Part of a small language model's weights.
Size: 5 heads of 64, MLP 640 SwiGLU.
Architecture: RMSNorm before each block, no biases in attention or MLP.
Training: 300M tokens, 4560 steps.
MLP neurons of a small language model. Each row is named by its layer, matrix (gate and up: input weights) and neuron, and shows model dimensions 64-159. Each number is 500 + 25 x the weight over its row's rms, rounded and kept within 0 to 999. Numbers have three digits each. A neuron's up and down rows have the sign that makes its largest values positive.
A block is one neuron, or neurons of one layer that tend to fire together. After each block is what it responds to, as a language model described it from the Wikipedia text at the highest values.

L7.gate228:521506451490478520490496474477477474487464449483497444493506541507496478527488516478527446472502565553478488458474494454498474522478552497517488518511474446531478539474507508495483494525461515515494516499477529498467491503486498477523513467483505497503524527495491455546498514514526518481
L7.up228:486553538483483520505469538498502482488526436529491453486503499508494531493516481483502458516474483520548501494495517501481471532475539498485503498475485518483487514445552524484525498512504513505470485506476524487474489475504470498549510468511530520502517482532493526499518428526544492489
Clause-opening conjunctions. Words that open a following clause, mostly that after reporting verbs (announced that, told WKYC that), plus said, as, when, which, even though.

L6.gate108:540478467480505491476494525498504477492523461518517490497493517578461474492480495516491502505488504450490499457493493507536510553484520489479509517523503529436514422541499473482483468477507512502539461491470528525495511579490512470534508501499511499475517500514526513502540535505518480447
L6.up108:563508479476490478495510485477512516541503533483493526511509451521525504447507490499507469457518511499534490491487509498515503543498486497513530517514478498507485499524523548439526506540507473546517504506484471500478450520514507517467528483551499537495530478496535489516507503497542505497
L6.gate201:559508507505516486514548493530552469516500482486532521473552476483547499478460480506527490496535474528486531462501533483489522476509515507496526531441515493484490476478488516552476488516509499488539487462467508490506495513501485493498475510530506475500506497467559499483505475460541510473
L6.up201:472451555521502505514493477529496494477529519459496537474474467505484503504500515547508467506519443472532489508517513539509502504470509509491542489500505472522508514484524559507481503500486517515515566518518501481532509476492480458501556472481468443478528500516455487518528507504510492447
L6.gate239:499479484466499498499492525470525462501496545461482525471455541543516549488459484462417480511484539527515517482547510478549484504474488526491531546528500491487504517492499486498549467504461506520521515494511553484484523526555527501467533511519514523512507510473519516493502497512467532523
L6.up239:498468533527519499520411505501491493504480508510503473513449475499519482536529582475521516497511451473519542464487477497465477484498508519489503533504481510494488483494504491477534483506536515508535479511503469496472530547483553481548479484517496525481468506494534522511503485454535502497
L6.gate330:542486484488529461497492503548516439468504503527504498471510468518478517523513495506559495543469453506517511466510526516496462522508512512529493537484513472494527488506467505517471496471511512534467499533513469513505487530526503512527538546498486486472530529496534505479499502491512515464
L6.up330:472494456506462483491522528513504484545480501550496485523467470507494523497478556505504506508506497510495498487507508509492466521467523505509493515496496497514481499442475502501471467540521535494488475511503464534495510485498494529534560460527471492480560539513521510523518500530523489500
L6.gate345:538523530488516474536499518500491505484485524534458478472546473525475473482437518480490502552489501513458551507491525488507465491469528509505502537440551523489497486495490496506521516543482514450490491517507500485452513501516454512507518487505490581507493531490552494472534517505522505512
L6.up345:481475524476457504532464487525455469484455559465516467529525485527478519517502471536483520494502470549494539475496514512484486523500476472506488467510491507476530549487549550492490500528487521459529507467493469526548513441483517508511526496462464513489498480470482489498492493537501461508
L6.gate445:520467480552523516526552479487520452540521483551532480479506492509535481507529504508532489467536479460515454455524530518465519499477498497529527494505516497477517492511507501508474506496520521502419539504493498480524507510502487525521502498521528510502502519517515546461474491517511463490
L6.up445:521494550453472506464496525479524475495515463517513480508519465505505497515530441465483510499529434479516493515537477523473506511511507430500498517481498559474446460489553529481503499484496530525495500501479527504526482479477462492541542472516493440502489478492501476477445517495506505482
L6.gate628:510543472510483483539542516553496526475457541493493483518503493537526507498514498476480502511539508510462471491479496533496497501482548494507515536526544511475517514489506465464461501483503497586495511543481522543504502524524502529486538489449511494480535476488513530483477477473561512503
L6.up628:540553489501509504474517495546503511492484540471473505522537508468518524535482485508471490478491530476481482501478504492520463501518504503506475514544515474487477489488552513498520508484512520546501455506499480489524521527531516539531473496488500464462518510507487532464501472482513543524
L6.gate631:482522481514468513539474483520500515501546510478507485525542509586474527515523512519495521494483498549538486473533442503487490446537520455519508483490494513476460508494522475525490474561482485512524489500492508425501487487468481521488514470499516550507508544493473506444554475514487501534
L6.up631:474535521555529472501491482554454522468494506475476486539512481530492526497510478508517509502455474504547450528470532537497451506501473442536489513502515463484477488473504464538490485543474471488539508529495512494495458455500514470472508465539497503524560522507517500452502515497470511496
Word-initial fragment "sl". First sub-word piece of a word split into several tokens, most strongly "sl" (slogan, slam, sledge, slot) and also "e" in earthquakes, "fl" in flyovers, "un" in unbeaten.

L7.gate277:506521501560526521478538457516494442498528494508522515517513506490496524516502508510527501479536477526528460486511473530476502482487498524507490493488527535507506527471498488505487487472536455458488511493507482494531456495514518497460484483452573553502513513542540501493521516523537501492
L7.up277:519509473503464471493505476475458460532524459493511469491547489491540467504510476541490506504538494498472467470550485511504493497465491529495496460498521518495447532520528484428522519479498462498508508487557518476509493485496490526446475485490531506480473542500534464496482518495497460472
Years as modifiers. Year numbers used as modifiers before a noun, especially after a possessive, as in "Koepp's 2004 film" or "Hart's 1992 conviction"; also the word "the" after a verb.

L3.gate87:486491545499476518521532518457498505469496517527537511500526537514504492538551519414473521513516493503503488496519517520546503484508507515529520522508533523460519520483427508500495508477514521476542521509477485514524516520525440482527517501470486492497522489510484465478535453533534481484
L3.up87:472494523500531523492518528455504470454457468494518414483496505499513458491484491494480504517508493530513523498532532482552474542519514505518511510488505504520498459487503476502490463510507525499514507521490484520467481484485496464505507467517538497509491529442508513512514540500503462516
L3.gate113:463513517531453487459510500508504495489481494521499490477451479518482457463526481499468484507481503511480481508536525512493513530501550515527489449450501515487536473519520465488502500506508490480562520525528506523487502570502501506487516483512505457504514535466502438494503504515513480457
L3.up113:531509478502503478523530511482543507434516479500529545503496506515489490537526490494506486522433528473526432495479518487510511472458514478463457502480475503496471483499513512532514510504530500503514491528488528483479494486504541476513521445542501480508502486533516449511514477506514548512
L3.gate360:479500528477499511462487469512535498503514489494492517525514490518537528492552471450477529497527483497480504516483533536481484519482533485522490538487514514485530479482474496482491505500506500517476518548498474512488465503506474542481488493492486527509513510472471489536473486483494535474
L3.up360:489491476473512453490526494491483485516516504493479492549497519489545525526529486480493526499493532500490545517463508499486515536467523471483487500483521543504487533495462505498472518521489524447494490539464483469533474528522465497545480524528506550490484503507500531507491505493463493521
L3.gate392:463506514510514499499458543512494464518554498519493496500516477513469530513527534492489522492495497502552493478487492469505489486508506527531548491504479505487501514448500497544520476468470503536545477495478446470507498557529515481560501505543471526526513443492525472514456490536524516491
L3.up392:494517487480519507506486478515478496477534517476497482481491462527510514491511517484491523485489501490473503521524488471525495512478496503535500543488522504506489516507501495504480503529483530523536533493508488504496464524499495501527535463528440549476506485462544442492441499483484520496
L3.gate407:506518527500507458489525505515534487483513510503527488528467552533564530509504495479471521512479508508490491487552503521514491536490521471534486476449534476490513457518472505514514493511510464460511531507502505484504530498525483574480485469533534535498491490503465489464551498554538488492
L3.up407:487532463493523495542510536493504522510478507525481514521492473514506496512521489460487519492498504490467509510478500542481505495464509526515501517471553500516481495480461490565526473491492498522498477481506493422450465506506510509489505523570510511459521522454512512486533484521486512507
L3.gate464:526522524507488517486519531538506514478480489542551530483502485498496491507507531526512466471438502519520486520484488520502492471510484524517531480467515473505460500491454471551515507487497520478531520522456513431519506526516514490466507516490483474482511525529472487468534502530502497544
L3.up464:490500528513527474514522512503486482518511498544504483501502500463463520476517510512497493499517522538459529500468494468513550517490510482485546502484486540482482496529462534524468484487458456500472538500489533527486481504485506517541519506509463544503505515482502504496532522503511465494
L3.gate522:542504469505485484515517481514506503534548513533524488520480534530531531533523485492504488496555528522517483507519500505484484493483479520532499488500513466510450579492498505491511539533547506514522487494502490518486511534503505526495535497508510506536533534453500488512530498518571536495
L3.up522:469455500479510516496498507450527516511521472533480512513491513494502504521538521499470508484471508484501498501476530434500508506494500525452524493533507508523487524486528514516497478482485528496533543519516497509499473550486514495500474511500534517506532505471533488502507415511493499465
L3.gate589:532504485475484558515478493465493519503503518507503546445499483520464517520511500517504490515464467512507474491507499446511477506504481530514496488505463520439490505471525506508482483512495492497491495541494476511475462508548502486468538518546495453496544543459467498494504498542483494517
L3.up589:541494490491527537547533505484470506424467564515498476497540493489509494501566497471481537547478524467488494484532489470536482501487512531536521532523539489498486485548505524501482530525533514491495496519529475505496493497500474502533535566531537487488468522454502475482515458509506499476
Negation and time prepositions. Two groups: the word piece "no" or "No", standalone or as a word start (no power, nomadic, nobleman), and time words after, before, until, aged.

L7.gate104:489500493503508526506528488471531445535434520554495470506494529475544522502468504438499487517500471534519497499454506508470469503529517501508484485502496507493557536469487496498469489481469494507464479491495514498498483497516511506432494476436527531493507546504481533534513518514516531504
L7.up104:517529509491487507522510496482545472508486523522530457491517514484531514507522533466517501557464537543503514508484527491474462505545503500484501488489469497514536511492520502492461535447443537447496513532531508501510476489491527548489480508436523480489498541487480507515501524506512527522
Paragraph and section breaks. Blank-line breaks after a sentence-final period, heading, or short description line in Wikipedia articles, plus opening quotes starting song-list lines.

L6.gate130:483491477492500519515521478488473471465486515486519488497508495547501511515531561518485529523534519491467498519557488497523481514513535491472480506485449514502522498504474499497537525484486478493526530517484487493516499492499520564480550501514481504499499518521530484498493507505532521485
L6.up130:486503477514474511510506514491484490485496476484508509521513515483502508512507469495533551480477492496510511505502482464482503501488480471483512499470472468489504496522486467503486485417479501505553507516506470503479523503477485489498513451485478487480446545505487493544505517489499530470
L6.gate134:478504501494477472527507507496446499485497526505528559505478540550538525523488516521538489478460528526482505502477540565537478566494512508509503478480523517488462550491495429492507508534478501477502472495493500469482503506490503485543557450502489506518526549489480495497525528507513468506
L6.up134:503568476499505511513483487512476547533488493481466489520504463511530530512536547471506492485541524487459490462527483474505480463560504522517511484535547491489511524516471505495505475515488550468502494456474507457506484522491492541474513471495496505511471535546512468511512465517521472528
L6.gate157:432540511512495532497517493464537475486446524511471540443531568505509490529512511553525490502465494493476513485528561468496532513517476484466469526478464498455503508493454476504510498509481482492490478597491509510497504465512479478488524513491500537484497510487486447480533464514478472502
L6.up157:482510506456496475547563526534512501488483503564496442519447488490494475499522505518531471487521499489453458508492495496516499527498463437464506502477484565490511444494529469481479482514470499504529508531534506506484518501501522499522505519515515486468512523524485545490524495488476490473
L6.gate289:494480483451504497513510464570506458531514488469489474567493496553464490503503515502502490505543525499500498496479462505518489525487529490514436503517529496527503510523509476511512470499513506455459496517459495481486472542506503522539484486510498477493486539536498474496473492511494465482
L6.up289:468512472458479465479487513530513522576523495529437496513481468476494507505505544487509476502491550499491512506502469460532523582499492492533510496493502481534511501516509476466503500528486525540489506562470473558482470482489481534516487467544502459464474546483492464514520514480489524508
L6.gate338:492530478511499526510552485494502497510516479515517492541529507505480448527494498435525501478529534523504497477522567531515534528464515521544510528480486505503486471489551488514491480497514514526507521496535551511476554568498511528505481487478485509494470473513498460490501510498540503526
L6.up338:534540531482467490539526505524520501493528463527467453523518487466485447498495524501482551506505515487510508476503472495476511521501496498494460504463463498484488487491496499516506525527515533523486436483520507503482547463504524471532500512500463497515478483490496493491447495467505505493
L6.gate371:454509493500525490486516511520471505459429534486473500497517489529506544550508481498506511521517509484503485488489478467418527477501539498492512508478508507459481520497466473498507514506475488499563513503479480490506500466471461497456493524496453516488450517498484516537504477474502454472
L6.up371:487444479513503489501518511518494522480510510539481500498478502524506526477532502472502517482538529507505486488548535508511511497514521479521503501473472494491474488484528514528448508502494503524535528473468498479496520505501524483495496569546511480501509451511462457503498469462506514522
L6.gate460:524519502478477536504540462520560459486522485485525514524465547466463497465487494484519536484480499473496489509527493561546503510489501509491500491497496474499480500508439476495460506482501511505505514494480505486537524515514535530495505519475512493484516483533484501520462520516528504489
L6.up460:521491511522460475514467505507499493520504483505483451487479495512496486472498461497480509504473502479489502525513491479535503507524511466447483500460442513480498456498468483485509511503479508511515481506516554505488490503485492483510519466530496483427514555514523534504499510498512508507
L6.gate634:439519507472487503490528524484578547473516476514488565479494463468490492456507478534509515505524495521500534491537539486472491515512504529498512497491511473468502503498462482500531514495476515520522500534455523464510488520500541491517501518503489537523500516476433502496478500488476557466
L6.up634:505487473490494509479518496502548532518468507517526498474505470471490497507516488480525525498545450461530464483508503537502508489512482495528464488559500539504503481492587526493500470484500490536526541493505504524454491517508553550501506532515528517515478576484495466524513519467535531468
Temporal clause/date starters. Words that open a time expression in narrative or biographical text: conjunctions like after, while, until, when, since, and month names or the comma after a day number.

L3.gate124:512498507480498449511521500524515475511480524494538444493497520489507491463500525454536492492481505522503524501511496531477527510487505549526509468535481489479467500509483473514501535481559486530522469485441485479512501508501554543516522504489496525535442512500474514514528546507490512500
L3.up124:453534515510489499479527537495550494515490493538488557530460456481506461480474490544457488502492452522489550505508502522484490550530456482475501486517466473518494513524502486500505490482493477490486498506488489502484530505487505463506520495558499524468467448506532502488489496442478461510
L3.gate198:509502512497487480498521511515464524477510480512503528497450482503468487487458497484448555484481513538519489496512528507503464514511550441496516500467473487511525523487434496478502488501486450457501503526477499479430521551520503493505497498472449507488473496460535444490502463500509519486
L3.up198:518486478514496486445478507496456471520454503509493524517486481523480521507490446482505521484505468467508513507465498462508462519526545465513510530494553484515484531565507543539499485474494487494533451463475520475502505532511510507514461499491503497527480482523517459510482466507508524482
L3.gate217:500533479484504509522449530499474459497582493532485512505497507534508512534505472492463481463468473496532539498498536500497512507526493512471499477502453467454519494502519441502500489521472499507502481500529479489523478529519526528481477466502498533517496470524507475530484551551542506520
L3.up217:451520466491509464517527485537483535526480509469516514493524483534532493461483507459509489490480509490543499503444476494529492541482488545537524474523478505514524527523498505476471474517498533515494491490486531499515540498509483498480482467486522477474521507543431515499511472512483504539
L3.gate361:514548503504481484467546489523517475505532502447502518511495450499515507463479527502521559491489486513504488487501466533529517485482531505473505492507530503517462505508475483541506539515451484475525487490516531449516511491473460486479513491526477509485495532508516509499467487475494521525
L3.up361:484533472506506507484563516479506472508530546491487489533497509527539502500480508485507504490474502523496477477516523501544501475501543480461531480495493491504481548516447483480470498511467485489509513523499495494509534502498482499475521497523474542465494543494501563494490535481471496496
L3.gate378:487479505507483499472535503470497503496483455499494484491478517502471511457451471520438508484506510485491543544538548487457484524507539505521516455483503488521495498476504480493495521516487524484508535539528493493481460461485484509514515509463538488468494489495530481473533475475481523444
L3.up378:536520488498502488449500538470497494442474519488503457493515481490521470491507494502487475502502500512540553499501501476491522473494477476502489521504471510522481473463486545454525500475518504492493519507508485462505518514499509504488502531523457498503453537497477497523515494486475509510
L3.gate428:489505539485483479529505499547476475489492509485525512503485477476489521500543435497473485513515506555499542486531530519491473494476544541554440520504553526466481500431502477499527544525476528492493449506483499502517517496533470529514516501489489569499473505481460505496518513518479508475
L3.up428:518531486475506456465483475508486461498466504533478489505498489449462473500495450487477469479494526548480515491536537482496515542484521529495458519494529532490504519423526480478533505490486511504532486471492517505499524542484515544506540478528548538497527524504484547514503515471544505524
L3.gate562:511481496495489485540499509515496447448492512464470497536474486525503525448523484501504517537481502467487523454515482468509477525485529505476505512465504528467499498522490509479516494504519507461487473507503499518487529507518524512506542486494485548506468490503490545497501445504530500513
L3.up562:494451512526491524533533485550506473522529474469487529526502476538532488518481486522506497470490499532489492537464476495538498488456470534531476504511509522497472537489496492497497537506524491477491483480512492502493506501502533480531473444529497489454494467474512535473493507448508518526
L3.gate607:492467462523509517507496504511503471513486513494532516459479515551536498526489471474477533477460471495503509514505506509510501552486538474491502489475478482508486476498505495417576481459452489477507443475539518514498492536545527489505493514522528525467523464495455536489480476517498522521
L3.up607:485542471480512484496494527532485523490501492483537487496483521490478550520501476498479419509466507496506528474500445528550504431478513542482517491513490506494496516538465490486532477539501475490484528504486553477538478455537501478473525520514502531505498514515488527473484516516492542506
Word-initial fragment Wh. First word-piece of a word split into several tokens, strongest for Wh/wh (Why, whitish, wharf, kWh), also qu, ab, imm, and table years.